config = dict(
    n_layer=11,
    d_model=160,
    n_head=2,
    n_kv_head=2,
    head_dim=64,
    d_mlp=640,
    vocab_size=876,
    activation='gelu',
    norm='layernorm',
    norm_place='pre',
    norm_eps=1e-05,
    positions='learned',
    qk_norm=False,
    attn_scale=0.125,
    bias='none',
    tie_embeddings=True,
    parallel_block=False,
    init='normal',
    init_std_qkv=0.0305,
    init_std_o=0.00726,
    init_std_up=0.0305,
    init_std_down=0.00325,
    optimizer='adamw',
    lr=0.00195,
    beta1=0.9,
    beta2=0.99,
    weight_decay=0.14,
    lr_head=0.00532,
    grad_clip=1.0,
    warmup_steps=338,
    schedule='cos',
    final_lr_fraction=0.0,
    batch_tokens=[16384, 32768, 49152],
    seq_len=1024,
    doc_mask=True,
    z_loss=0.0001,
    train_tokens=162600000,
    steps=5398,
    dataset='wikipedia_en',
)
MLP neurons of a small language model. Each row is named by its layer, matrix (down: output weights) and neuron, and shows model dimensions 32-127. Each number is 128 + 32 x the weight over its row's rms, rounded and kept within 0 to 255. Numbers have three digits each.
After each neuron's rows, "fires before" lists the tokens most often just after its 100 highest values on Wikipedia text that the model never trained on.

L4.down277:152087100142127176109145126143109163179134126118166179098105124100102152146137090177135105080100101140175155170175165088117101071126131131120143161206108103157147151158101135163166166057134161138161157126101073088109081172096153142147118132107151094160144126120097073085131142101182123095
fires before: "l", "il", "le", "wn", "ly", "per"

L7.down130:071144134141088132128115115102160079133157160139080148100166152167124127127139128116108129160126121128069152151110064093092167100183109156098154106132134182110157094133070131138089038072157170137136036100112184108140120122105127206114100105141129104154180131201148094123183126210103140076
fires before: "a", "i", "as", "ell", "h", ")"

L4.down491:115091099120179103093137145140140158156114108136078124135150121245119149142134086124100111123134131139116177106104125161112092099136171130141152117116092153187172121153154167168085172052095135146112073124172142095176123114114114135105081174126097149140146116134116092129181138115108118122
fires before: "rough", "ree", "ir", "or", "is", "ough"

L4.down319:096110152191109106123111102180112131157094177153120131118134092161206196152104111191217186126102120091114110143090138108134160082144150168127137112125109124052107148147209096122174109144145073118142126147116117147142131108181055106160137148112123154136066136092133135108149125115096106135
fires before: "-", " ", "==", "S", "|", "A"

L4.down330:147140083192181120073166151166152119120106143135135041142094131116065122126152064121149140114151114145093139186145133098142195168104156168147106180136134111099085186142171117151162118109050171082095151114092087080145113092133121138115119091099126146164138123103144152155115104199148123135
fires before: " as", " m", "N", "W", "y"

L8.down252:175139151121115126129136124138163092144072141137115114125125105190076114126169167105109138100142142133155139158162072077139158184125130162163155063173097148114125157094143149126156063151130107070148114125085120137086135147190184194137060120103097103128066142146129164118153169161165137128
fires before: "–", "),", ")\n", ")", "}"

L8.down157:146133161121156135110152000124113173098096081155097142108088122142138196180101179112114145160141126104175141136130133167124155118131137104116055119131142152117108112157121056091164122111110164155133130175126107101154086196114129104146123132161161080108089084137096109134126117110117155150
fires before: "pe", "ly", "le", "l", "a", "us"

L5.down405:189190130114105123079115123146113127129085145128140127101139150169107080092154108121075212158159096140127117119094146142072022148123097141140166158140116158150111102145140133101115193114114142180124115099147202114106168123120109153093128115117127140114133120181078057067145131077086099113
fires before: "9", "6", "7", ":", "1", "5"

L4.down570:156107096149078119058208085119053131120147129144151083125155132112112125116114196093151134135112179166097168174170155165090176112149153161109091116082099139146110100144158137101116118106158103165128171095184109148119173143149133149132154112158140137172120124130149100143133161118079107086
fires before: "N", "W", "E", " ", "°"

L4.down260:206116206117194147076103108122158120149093095116189090117093187120060149123134195119052139123069151170107123131144068121095164168146187086136195119084103113097149174082147125177059133097091142122104132133091138134153119152138128127112085113158109119125114192171150132080126128145151176134
fires before: "ed", "e", "es", "ing", "ation", "er"

L8.down559:112183093121112119166125182116092105108072118069154114172138224136123115139164167100148153132157113160128143128134059118143170177171189058102147116122162121110105107134158142127154121097093185121136123073110092133056110107142125098141162069102114138161122103100086120137121117126110085129
fires before: "0", "1", "–", "9", "5", "3"

L7.down593:110103113206150150151150156089197102107077119119123095077186124093140047198087104127100091127160100118164067093136165135121120137140149156162181136173114159180141128078107123154099149192113177110136102140146152116161171117146142167138144166168115126146153123053112107163156077079119154167
fires before: "ased", "ge", "st", "ar", "g", "ase"

L4.down613:156109092183101176184121120153101114187136124122171087124092109102132103109125142119085113087174113125102125136154132118112147199166160075172114088096106123191140109113207122118083097146137123074115147153141176104143117129101158149121118109089133081189134145109126138145150082129041083150
fires before: " ", "°", "N", "W", "4"

L8.down434:091124093116099137143181165125119121126148165117086133157110147153119174163145157150157178121089133111105136087133095132107133131122104074097115149110108129114133150103126131056143103074148120176162185166072175141156088170117159122139142100080087024165148103150137068092103114173162137103
fires before: " ", " the", "il", " he", " she", " it"

L4.down207:112170136067161145147172117073116114136110143147026132120145126121056111167107170089150176209050111124101145160117148182117110145123143134183070099102129118118134105133157167119162182183135122132120090129087134138029110132136134127044127145092132129135139134147152097123122096140130166121
fires before: "orn", "um", "r"

L8.down429:205141067134146097115103106113091126096166173113135190148075138112144168130181145104119106148154067130180116133095174116206067140097060153150099098165110191124096116205090122126110137109119126132096158096138126104139101118124134107154200134154129083146139093111113148160132157129112133154
fires before: "inal", "ect", "t", "ate", "it", " to"

L4.down455:098107106150102132164172141158120106068175125107118173133082145128137139147165172164153057127218095102142101070088134092122120123135191126081143115081132122147088142173146138119156128074113106148172209136167140100178125093129136237126105152133158091099153166166150091177108090095081111136
fires before: " ", "il"

L5.down265:077106169131139124107124138155121164134141146067111164119093111114074137147139122167155072130116088113090123128138133110174090139088154118089163170096137128127152131086178217117117153126109086129142096081137113132057108084079119156131094146142116150093116051040180102198099120123087187090
fires before: "5", "3", "0", " /", "8"

L4.down128:083124165095139109121122123126137126124156105122168172151133110131119057141187087142084139172120196149172170143192170139128187150124122132116103101113112068191117114111111116117190066106120074142162168118129090088119111157118129139189137116166152150146139089196208165178141091114152114098
fires before: "ou", "ork", "ear", "et", "al"

L7.down585:162107168099148145114164124137156121145141126157133088136113149129100135106161139027085145145130168108141113136138107105100103142149155115171153067158119136123130055138178081158192109123085083142076116108107184126116156152165140128183048064112141086149122116145064139225179120134159105133
fires before: " |", "–", ":", "0"

L8.down108:129182165151128134135090125102139100090112098084148113107114120122115099115146214073083166067134155179132076148106150184103148158117112116174103150080104097138078155133126121124145152114076144123094164153166097136122107158096082083160174123145142158127144107146119134096118113182120116130
fires before: "est", "er", "ent", "ol", "e", "ed"

L4.down473:151112119153155139101101132135155148118166113176098169107123113148130146132132158132120172180138106131145123130166163166090198119119176080119166134110160139209123135079135139158103167167052081162066124143171157153120084159078078095137093128119149128098102234105181122080136104168119162147
fires before: "st", "ed", "ing", "s", "ant", "ers"

L5.down79:131135073090112100145075144085110121100155180168036108098066169117145130147102123115102148133137073121114127122111140156116123141158180081183104057114149201175133117155127122121147073091098170197149136155170131100111139119098158194157148108143199129134194138070151100123147144128097116083
fires before: ".", " |", " |\n", "}", ";"

L7.down564:114152159051097128127174169122155113129132123145106139094117079127098147133131220127140112097125109111152131144128109060091115140128124193142111065145150089089118125182119136129141169153140105140134128114017213139117107156196156184083148089072091110154111111144108149089140113132113103130
fires before: ")\n", ",", ")", ".", "s", "-"

L4.down119:109124113116071141097074076115093118130107100119105135125122181133202114144059127111177095108108176128109169126108189114139130167122123149131064048147077161152156152112202151148125148169157100112170102107183136156096131105110147117140063099148123131106162092129112134145160117122184117199
fires before: "ed", "s", "ing", "ear", " pl", "o"

L4.down177:078172163102090152147081133089113114160150091124229213148139153146174125108106165167103140176107136122144108083152097108149165136157096084086116180172139183141112075143072065154115061129122120110166151151183143089143125162038148113160107083165123135111163115079119126169146142113138120067
fires before: "le", "ro", "any", "an", "il", "l"

L4.down639:090177142128060151156147122127153145139087141132105117080156087089049061125116060161139141166103133128109115154074104161112129114134137120122151138100102146163094107086139164102206152141076098177047158121127161151200132120086170130169153131117133136094122124133169122122161095129026170162
fires before: " |", "-"

L5.down32:188194091129140156124146156139091097066106109067113149159185082116100192203128120133157142154160101148148118138105102142114097183125127085092117132055114104125098160097098092115086174147116100133154147127122082123131089127120111134105168118128147156163144130094034115115168121123116040117
fires before: "le", "p", "g", "act", "-", "st"

L5.down426:130093118160169132130161116137108083132116106109111095032162210099105082131110127145137124166123128145127153110139156153072187107152174126130177133114142081131129101203118143183094151126080132095110109111213148163094075128124108158085137119143129157099171137125160097139172072172141155159
fires before: "ing", "e", "ed", "ut", "es"

L8.down159:099139149045150177115131102122132114179123138069104112175105105136100157135116106137135134056084192108135183134086076171166057154160074104177101108120138130094110116080157134101102107130089155156174131087130126132099094146148102147115083130158077113167158122115146106134153077132152141138
fires before: ",", " the", " he", " it"

L7.down209:152109082142142175147129145101131119104164161166169104141042205125107083168079167111110099134191101075157206111056099103093132104128106199122116142150158132119142164124132153161104188173104144093111072092145117102128133102184165140111084169098047137128083224083100162056111101105124130100
fires before: "y", "s", "ed", "ic"

L5.down493:162134095143137118129137145092126125148085126182138170085119072069172208093102131169138151061091087151102105060098096109125108155141114213154174099078117145130134148140152171128164090164131114111202122137144100141098104116125134089148186076120089103092110123118151227093155108166096155127
fires before: " The", " In", " He", " A", " Th"

L5.down427:175161131111091116103183117127137116152096133193098179163141103120157156185128178064138118110105155106138140154106090089085098096109122201075070089092133133145124139186123126147086098115193133108096156083151147144159097160218112153097140143094155130189148092142173096121143165101085107127
fires before: " |", ";", "%", ".", " |\n", "°"

L8.down565:176147079082105124164126103123127135089161086130047072111199135094188111114149136093129136165144143115098148091096152163038079157172177178171101079154082080147137113180095088133118189101132098115149151085162103122103149161160130088127110109114134172131133111151114147135174155172131160138
fires before: "ist", "id", "is", "al", "'", "our"

L4.down293:176139130166159125096209100129066123120131128082069148070133057141107114193142088132175157151051131134170061139157130122192189090138163147099105093146121121093108164141157075079139100123154170100116170145136125127158092141140136128149154113101154145116156114091172122058113111102096200081
fires before: " |", ";", "el", "our", "als", ")"

L5.down227:124151066120094146091175148150117096108130120158190155167096165154117113092179150137130147091141127091102137125149105103153152115113146138136162138046131096113101120125087112210141089091122111144142172115076096126167144130141131141103101116142092133131140138188142156089152090161076183126
fires before: " "

L7.down430:091092148135116133142134086104119128112198150097120141122124125136106127140108086130051121148162101129133174063150125084085147147128124101133196079133091114122143110112124133159107121184135137104121083184120130086104123151096146118124145148125106085213203088170139107175160072118102166107
fires before: "e", "et", "es", "ast", "ap"

L4.down110:152157107139110150093153142127135119095087140100122108121106103136112114111102117118071146094101113132108132176136140070178077106088127060132210098182051160140138115126149104145105110098196139099156066071111126130121091121143121146116146127196108167176203078178136094182116171135119157147
fires before: " ", "t", "\n"

L4.down521:111100087140140138115156148101124152105077126089061136138153142120123050132090073145181098176128145105155108101123160146069137095155152111133141148158114136145163074168107133136154116175154164122177085144145125161126079165087146128139153109209170151078148082161107092129128152108126134123
fires before: "ut", "ed", "ing", "e", "ice"

L7.down101:140129141105175130088099133101110186096088117105126109188103186161104150104149164120144102101128159079128120083181146131088117118080095163124073175126093138176129131105116084091091130119124178125093142118055122060165120168092127159066145102166082118213165141098112104126184133121139142126
fires before: " St", "ust", "re", "le", "\n", " "

L8.down394:115103176116126139116171167160156101178183072119120072159043133133109125110118145109086146115131092138107138096091137108132117061112130106161134184117181175120214132120165104135189108130112140111136141081111101140174149108116121165091103079122073068107125089123161108179148134129141098133
fires before: " |", "–", ":", " m"

L8.down519:124149144139157134085101142151083128073151148124091121116196126152174149126093119130061106194158082171113087108173171189139143112121103102097139123135145144141125129118106101182090125178189073063166085091215141068102188146124158119125198148083118150149139119132092158144177143146108127115
fires before: "g", "le", "l", "qu", "m", "v"

L7.down84:089115177169039104167099104116076122084216124088131119115125115111153129136157114118164159170113091126148122127150100066127100136129154150161099161082082115087139098122040175094083151157139131117162097120065123143144080156149170109125145149144123143157180108112048095135161129093128151151
fires before: "s", "as", " S", "ac", "ach", "ut"

L7.down251:132114141134139158105177139083141165100045152118130082094130086071102092127187113081060123099114118095118147156186107034114108142111168125107075103107099146129135153113123139168167135084170109119165133165134132117111131159091119217129151163150113104109161108115168102091191064149110111166
fires before: "ed", "ased", "ing", "er", " in", "ted"

L7.down63:104151125165151148170095153203145104177100114112092081130142141126095140118146145142113056071145134124167168114155145154150140154129089126111171094162115083130068143076016134165132167128153143178085114111123126107111127121185143141095108082071146187104137172185145184114110203149126136201
fires before: "h", "ard", "t", "x"

L8.down578:088193103152141072113112133125174067143133114089132146123114090068107144146177149153090062120169167118119163060083170190167139144121161096178110163097107169139116108124136119137085176127143159083153132094112098104104144111114104092079080168141173122131128091149190135127112171116115219122
fires before: "–", "F", ":", "A", "le", "C"

L4.down518:146151176170124092072163133144166114144124120036093162056158129133140148186110129123100053100100136151098138152047137185150168158129155221098170140092104160103186095116155136128094117186105122082135167107117115146127113129127144109090174158140110090190146156144121131102164127090113110126
fires before: " ", "ased", "ase", "p", "ar", "v"

L7.down589:156162108101136163079130120153146130157085106178137174145048121110122118144191121170152138189175126093107138144163098068207138109111143131131096141150157169101106087090065183146081077120146163118120126128143112087196142123183104146090089109173102126121125090152165082133155140109139122174
fires before: "it", "al", "ic", "ate", "ical", "ice"

L8.down127:170112062127141159079183111151159129159134147127211121098113144136060080118160139086132094090141133105161115180109084125103143135064124134094110092177108070119112120082139151104145118201080167110163116152096120117143076123169105106129104105100132138212153094107126125161108173121107153114
fires before: "ates", "re", "ate", "ud", ".", "ar"

L8.down22:144147079143141205179132038105083133092131105072120083102176178168171145157066123099110137149120129134135159122135102074136113122142109146069064168115126152090112174106065094160152129108142133108193089170173150083121104143076144084155123151157102141086155146114083150142155094108124140102
fires before: "b", "ic", "r", "er", "y", "il"

L7.down485:113108110140110095159143121094149143113127096170107100118179097153107092211164138127154103139143122163091101107146109099084128148160108122174085155068145168193097118083172105077189113114114145154107173170147123106090165166114073111213188061154109148121138073164124188158154121127135098115
fires before: "er", "ies", "ed", "ition", "ing", "it"

L8.down637:158184086122160085081116150150123181129131062164102076097106117117124096155088108091181071139099170161117109097101118072086118104131096156159092139101082148079164103069218150177106165107106100174124144142181116154119100192135147093115145118132117114098141153154118151163150111085116101165
fires before: "n", "ing", "en", "m", "es"

L4.down535:147092110165050119136157118129113154130144140118111107136160132083092161065177089140102162123104126127140053098190091144146084119078132157099113231132077102119130061076123142119121079128104154091136157140098145154118145141082116157091117102086131138228176100122215153131137078171172214198
fires before: "chool", " St", "ates", "re", ".", "a"

L7.down451:078117147132131107137100142177110125153112145150153158106171149140115109150184175130110167079122084085119109125160130125164164159101102129173104104112121131070108104054136143038072127124128087118134097140109088163143081118101102123084115147170096149143127201041086111201130143187136115115
fires before: "ment", "ut", "ed", "ent", "ious", "s"

L7.down393:106141170130141155189147085173113144124138108077107101056156183119121163106141144116074159144185097143073116145134049124145150129185115066151111119145113094134128169207115097107077165160132156127175086124154159122149131125130136155130113120151120118118093078169174125125143149055133068127
fires before: ".", "%", "2", ")\n", "^", "ion"

L8.down420:083148114136077105171125176126108135103160125117113143146141131177123119153138148116102100148090107131158080060144137151112213125105093096114124143172112094138150087107095124119131156155094120157110135127119103133128190125096064128081133143150116156146178100189231161151097169138104187101
fires before: "ac", "n", "ess", "ial", "ly", "ge"

L4.down22:097127137115140104093152120118125179157159101117167149173160133132129136132104152138109143158121152128106147112169152147136135117141161149130064077095110097138072133110051115145154045083130096151163146127113197055200129116138155132153073168187168154066140114161154163104110108174199124127
fires before: "ork", "ou", "ion", "et", "er", "a"

L7.down291:141118101137117168112106119112080096093158123107152121120070084113181170172145193095116139155144128097127159117147100096097102135124133111151111143136143114099215087136114110135151105094111129199106105114066129133101135140106161138065113141113093112217161132094140162160114169109157152115
fires before: "s", ".", "ss", " ("

L5.down241:089177123086045126169144106046138116116099148136078130129175134087037136102121150135124154128102075116055154132086131094114130143132136169183130131081127175130145164121152122142169184166160111148148075148048160112051092116140151148113182104090097121122128125172138117128135102191114163118
fires before: " The", " It", " A", " He", " In", " H"

L7.down618:184133072123088136174126000114116116141151143148106089140143179091129145177138104160131160159119139117104142131146157100107071112143131148133144107150085134083146100117144079193148153076164151112123121153138131082084133173157147146150081118094102114132186185104142120148098123099129124077
fires before: "ur", "r", "or", "ar", "ort"

L5.down97:149178161124115103147137143140165192135109125172144115137176079099130207161109141101144143099087124144095115138133119078121169106070105204106105066157156120167124174176154130120140175134113177112148107158122136125134151088140058168195132169111125123127142130071148161068107163137091127135
fires before: "-", "|"

L4.down96:114137123081103121192066110190149151142168116192123168168173102114169178071214129165140141129125132164151130151128115141137138152107101128151164117173141087115100099085094120103104181147112096071106144090129182125159054116118123094099081092152144122108160125114171132125126093095135124119
fires before: "ru", " S", "b", " s", "s"

L7.down556:149139147160152109103144127143149071164153113055069149091161133121160124124094146176138080061140105097178158108109099065093096062148120130142089101075146090075186196148117133198180165078107136136079128141178101129108134125136127134109151142080087125137109166082201095183166078143084150145
fires before: ".", "6", "3", "5", ";"

L8.down259:121207126110101175116165112090142126079141124160110129068217067100157099136171118144147139129112108125222168132133190056148152101167142123082148134135144147096118122118114091081161116121148175102168116141129105133137166146147123143142145120096177136100116163187076102080135116096138181164
fires before: "ly", "ing", "p", "m", "er", "l"

L8.down530:063158152161198131100175080160107109141080087140128168188132059129129118173147099144167075161170160123134130151099096123121069124144120156134147098141140051117184154130139174159160097103054067125129101167168127109122118151123158143135128143121115066151175134075126109157076033136133104124
fires before: "man", "hn", "ond", "ord", "k"

L7.down118:131095164117094105082144137174097155093098116134112099207188139143109176100201137128128081125079091188153155204119137110167160135150155067178155120095152073169163099130101102119193119142083101110057174169162182141131094142149087069167128130115138091109128143136138143113110115123116136146
fires before: "wn", "b", "p", "per", "cc"

L4.down144:153145114114202123106193144147093147085080127155087093144119156073151184134103154124207111128081163088150119083092075112163124142129131178131136066105133171166086100148131118146114138115141118148163183102121167125150091126137145163131158227099155140121147178102135124129125173099057089120
fires before: "|", "-"

L7.down506:120170122137117138161142151161109148167195126174159135102079079107089146114094099174174163049085102108126129101183139093118151138123132119113135101086128166117077084097092130108099130160155128097134189141151155145124074163134084111097174116167110166162174139174042122181093176135120096129
fires before: "i", "^", " (", "m", "/", "al"

L4.down268:130145114101193119152126145128097128139121121196116144080133097094161155159136063127157120060079170164165114060094124149086105109128101175134154109143132145037147166090119156136136084110145100093120098065146151127082168178131141103098161139121120112108130114074153196116144126178143133095
fires before: "=", "P", "==", "S", "===", "A"

L8.down190:145143123132072171105158063115167150152138106127129100119136137115122137107147131151124131162156118166139130133183122122161171157119117166109158089125093094113194079088041115107142107103108175114120127112071150169144067168171109146151161154060144146095082129128155109042201132070069130134
fires before: "per", "b", "p", "wn", "cc"

L7.down7:137099175106057135147134107080039088112197131104154164202119149102063090116156129130134099129111127108117155152103146103121138131140139110119094113179103091096158143125169141180123119149102079125145098134168154094114129164173189139114130141131095167158207114177142114120136101129048123144
fires before: "e", "ing", "te"

L8.down460:125118081117105107230155085118093112123207122110170096114118082103124163155155188102137055153097158136087144150139163134079118152165183118124121144134130153101128145194136147104127121143140138065073199193094097118120183152158120132087092103100143149165094113086163091126178182147142180116
fires before: "ar", "ain", "al", "ut", "or", "ions"

L8.down119:128107172090131130125131080120086131146128129105130155154165069110121095107107139091177118111119141122111139147161167145088109078168124113150077204105139173163144143125066120135136089106122148131150135191140127124058144158098085100127109119155054145113112198062111185189129155156153081084
fires before: "any", "le", "os", "an", "il", "et"

L8.down348:107131102109104201150147133102139158124113096144102112152183160074086100131088135122081096128105143130145130139124134144187174128136100145100117015170117085153142126094096118164149160120104105130201116144106135101118103119088111194165172104127136135152104121152113206106122138115086104105
fires before: " The", "v", " In", "f", "g", "du"

L4.down281:138126121096137124181171168154115116144057132106146140178195183147071091118187034142176140087141076109111156152110104194119094095141147148104155131113129149070131103107069173119073130122195107080103134119138139116124119135169122109077123145216117119104137146160105087188102074155190098127
fires before: "ace", "i", " (", "t", "ed"

L4.down317:129158128115134136152115124130126169158144160173132120112178096124106097162177141122164138110114109096156094040132186112129115120102105147137111060074182138094144156129120135101190119102164155097048105159154202205071123116141111135102189120153130167169120141101181121147065134112120056128
fires before: "id", "us", "im", "un", "x", "res"

L7.down88:143129131139079105131147101143108136140109129078144099198106111164170169160122099060099174156116132080127158088162081113163165096128138163138120128128122075083131089166212070114152136106129092085119127129152180184083109087128135091166126137176109147116113163190153125124143126142111157124
fires before: "ish", "p", "ow", "ag", "t", "u"

L7.down149:088153135149119126124123117121067080142118134132144125097148148084086133132103094121091131144142075123116129110062119044116134171100115160134168119166137093103130097096109116132079126165072129125140083063112188104157145181064173161116141173073078153166240123184129127101157122162143138102
fires before: "o", "re", "oy", "in", "ik", " H"

L5.down419:097130150106130121098119158154117153133162145133141145088156183149126129138089121127120098104059118140137120084183090087110189158146183197157100089172133211107135115127102075133045088143114146096154120151164179053125163135161116153139124101126101104173122098120149146139130116157134177103
fires before: " |", ":", ".", "–", "9", ";"

L4.down636:150117091156112138137059158159124159135105132076126106145138138100161136161128092118121113062145082128066142133040144161143136106168052144115209154156124145116155155098134128135112152100180161130137093109191117099092125111155123151183127140128181170132136077138079114152098133111147204128
fires before: "N", "W", "3", "E", "4", "ions"

L4.down536:071103155127157129091125141104182119144097115188124105125127139137120166137105121136077181150090090152138094139091115181160140125115158143109176120165120143128068042218152127160114091122168135096092189168093172135132081132128150130215129080109076130086144101201112071152101100165131124146
fires before: "p", "t", "pl", "ec"

L5.down9:135126067134116141132165137149146131148093144186134160145098097129084210159173139136127124128189170124155120142175112099077042104141093114129111061141136123118134143141199178134165159098132113078129193096099168099089113136171130127077073138161078161157126152138128112107076161095067064099
fires before: "°", "-", "6", ";", "7", "5"

L4.down102:145134189120153112140098106122118165137132153130059169105161131134134109135106141090146159193055099151093151120136077137129117189110096125156108142178115157083122131148084098070127163083137099072136135087106139171050143138150101131120126182110118082102157138101073133135100170180134162144
fires before: "-", "=", "P", "S", "8", "5"

L4.down318:168191176164061136167099113122151144110180150095131116182087140131108059116106106129156193084167158126067092077145140185108106131153165062151096122193133129154153143078137178167123185167112158101088150130140113100177083126114132093194059143109194085158193100126141152155148136153161154064
fires before: "–", " |", " |\n"

L8.down253:158163179139144108128133121159115154114142149164164157103210094069090127171099095084118126134150108135155135107164118197128075120113113142131114119127178131158102143144056155090184141142098076125097123139146121131128129067144141112166090176134126124124168134101062099095096102055101132173
fires before: "op", "f", "s", "ie", "ow", "er"

L5.down31:136082140115126146160126128122125153201114091133177079143136181120128110135111096100099086189130090129080123139103051148142093066117143107173120135150173157158075108075130161153114113104115142115120133174110119098062113107128172202142076102094062137070155090179116135189097214107081128130
fires before: "p", "t", "pl", "ec", "ist", "h"

L8.down593:093098121145187128050089174156120150077095097135116201129146158187090067136131102178124159139090059173119156104104144135139145124130152122137138120113111115156146146087174099114107143121095138110115130162147129145167076113116117120072074110154127166126146129173179153174120112149102149099
fires before: "S", "rough", "ree", "ough", "an"

L4.down248:128131132155129181131172078133116101066096132067106148141081083087103162077144117105162111157142077149188086093174110134138110124128177141121136103153146156140161132047092017160118085114078105134147139132098153181173140125186102154157133106128086149114131138123087108110141150039133144141
fires before: "m", "t", "ch", "n", "g", "it"

L7.down307:120122143112158133151097100115094119160120151060101137110142112118093106075119145133158132157131153130168079121159148105161146100141116139137111136030138107072135110166161104180131093031086157094146121118184122163091084082172091174181124137151108112103132151125136086116173141132127162185
fires before: " |", ".", "ut"

L4.down321:165112157137102136148156159107144126079115143116150145138163075132150129144161157102174123143120142116150182151159123125118104101123128110074077131114132144133118111154149111169127140158179136124122167171117048131155072140125127129119115133131186099155155124159066055057167131041163122092
fires before: "-", " |", ";", "°", ")", "\n"

L7.down491:119138129106153076121118145088116102129133118128120099143134101167126081141121169089117127092096105163192139104134133115098175147129146110144148145131145114125077125187129115082075121092097123101090080115152083198093124162101125114134158126162183151115134084110075102152138198115141164113
fires before: " ", " |", " |\n"

L4.down424:111110114148126154130178157150144137145098106138120079098129184144117091090149075136144103103159073066061125118137107195108067129126109209076113097179143204151122074097129131135157120162120138095114169114144184135036115115166159184125127064115171137124112115167060073087083138136115099185
fires before: "0", "6", "9", "4", "3", "8"

L5.down361:027155148140109111147147145103150144114048124107091156185106161131113049159112135099141126161185107060083086051106119136132134130138165105126113154109142131127119094126194189105131142151171152071093121142116181114149132113136155142074089170150119178102108123115075129128110129112120178074
fires before: "5", "0", "6", "7", "4", "8"

L4.down622:102045174068149112067138149099103151093142084143115119131144107171132139079152073135105152137154154100115159104084074180134111137143159081042181123099113140142144132151147123106158138089102120109101111207143124140221095119103111152134083123146135170154149130155139109135143035091118130101
fires before: "is", "ir", "om", "ree", "or", "rough"

L5.down574:187099125071158152164115167111118096149197092045111133097092104129100115118148214163139112135135100122142122121124141120100115131150185078111159086109113118147149160126140170131096126093126106232083106109099154110128119096122155165121099166129154151153119172133128123150084102099093123109
fires before: " ", "7", "5", "2", "4", "6"

L5.down399:182217143152181160119102147100136080090108121112119168152126054144069201151122172113142117177129125142146059106136103143132130154154081080112077102100148118133136129082108096128137146152174102130145113086108163142088080157100155097079154107115090156129162137115038093122147160092161090109
fires before: "m", "t", "n", "g", "ch"

L5.down171:135129156114119127130067093164081128150081125119141095105086205150118163134109171122121140128116108072055106081130137079102097176095121118108137076127150168115095106158136119093159173163126091119168169130148121132105098097117194107093143160148167139158147176218109073117157132137084124175
fires before: " |", "00", "3"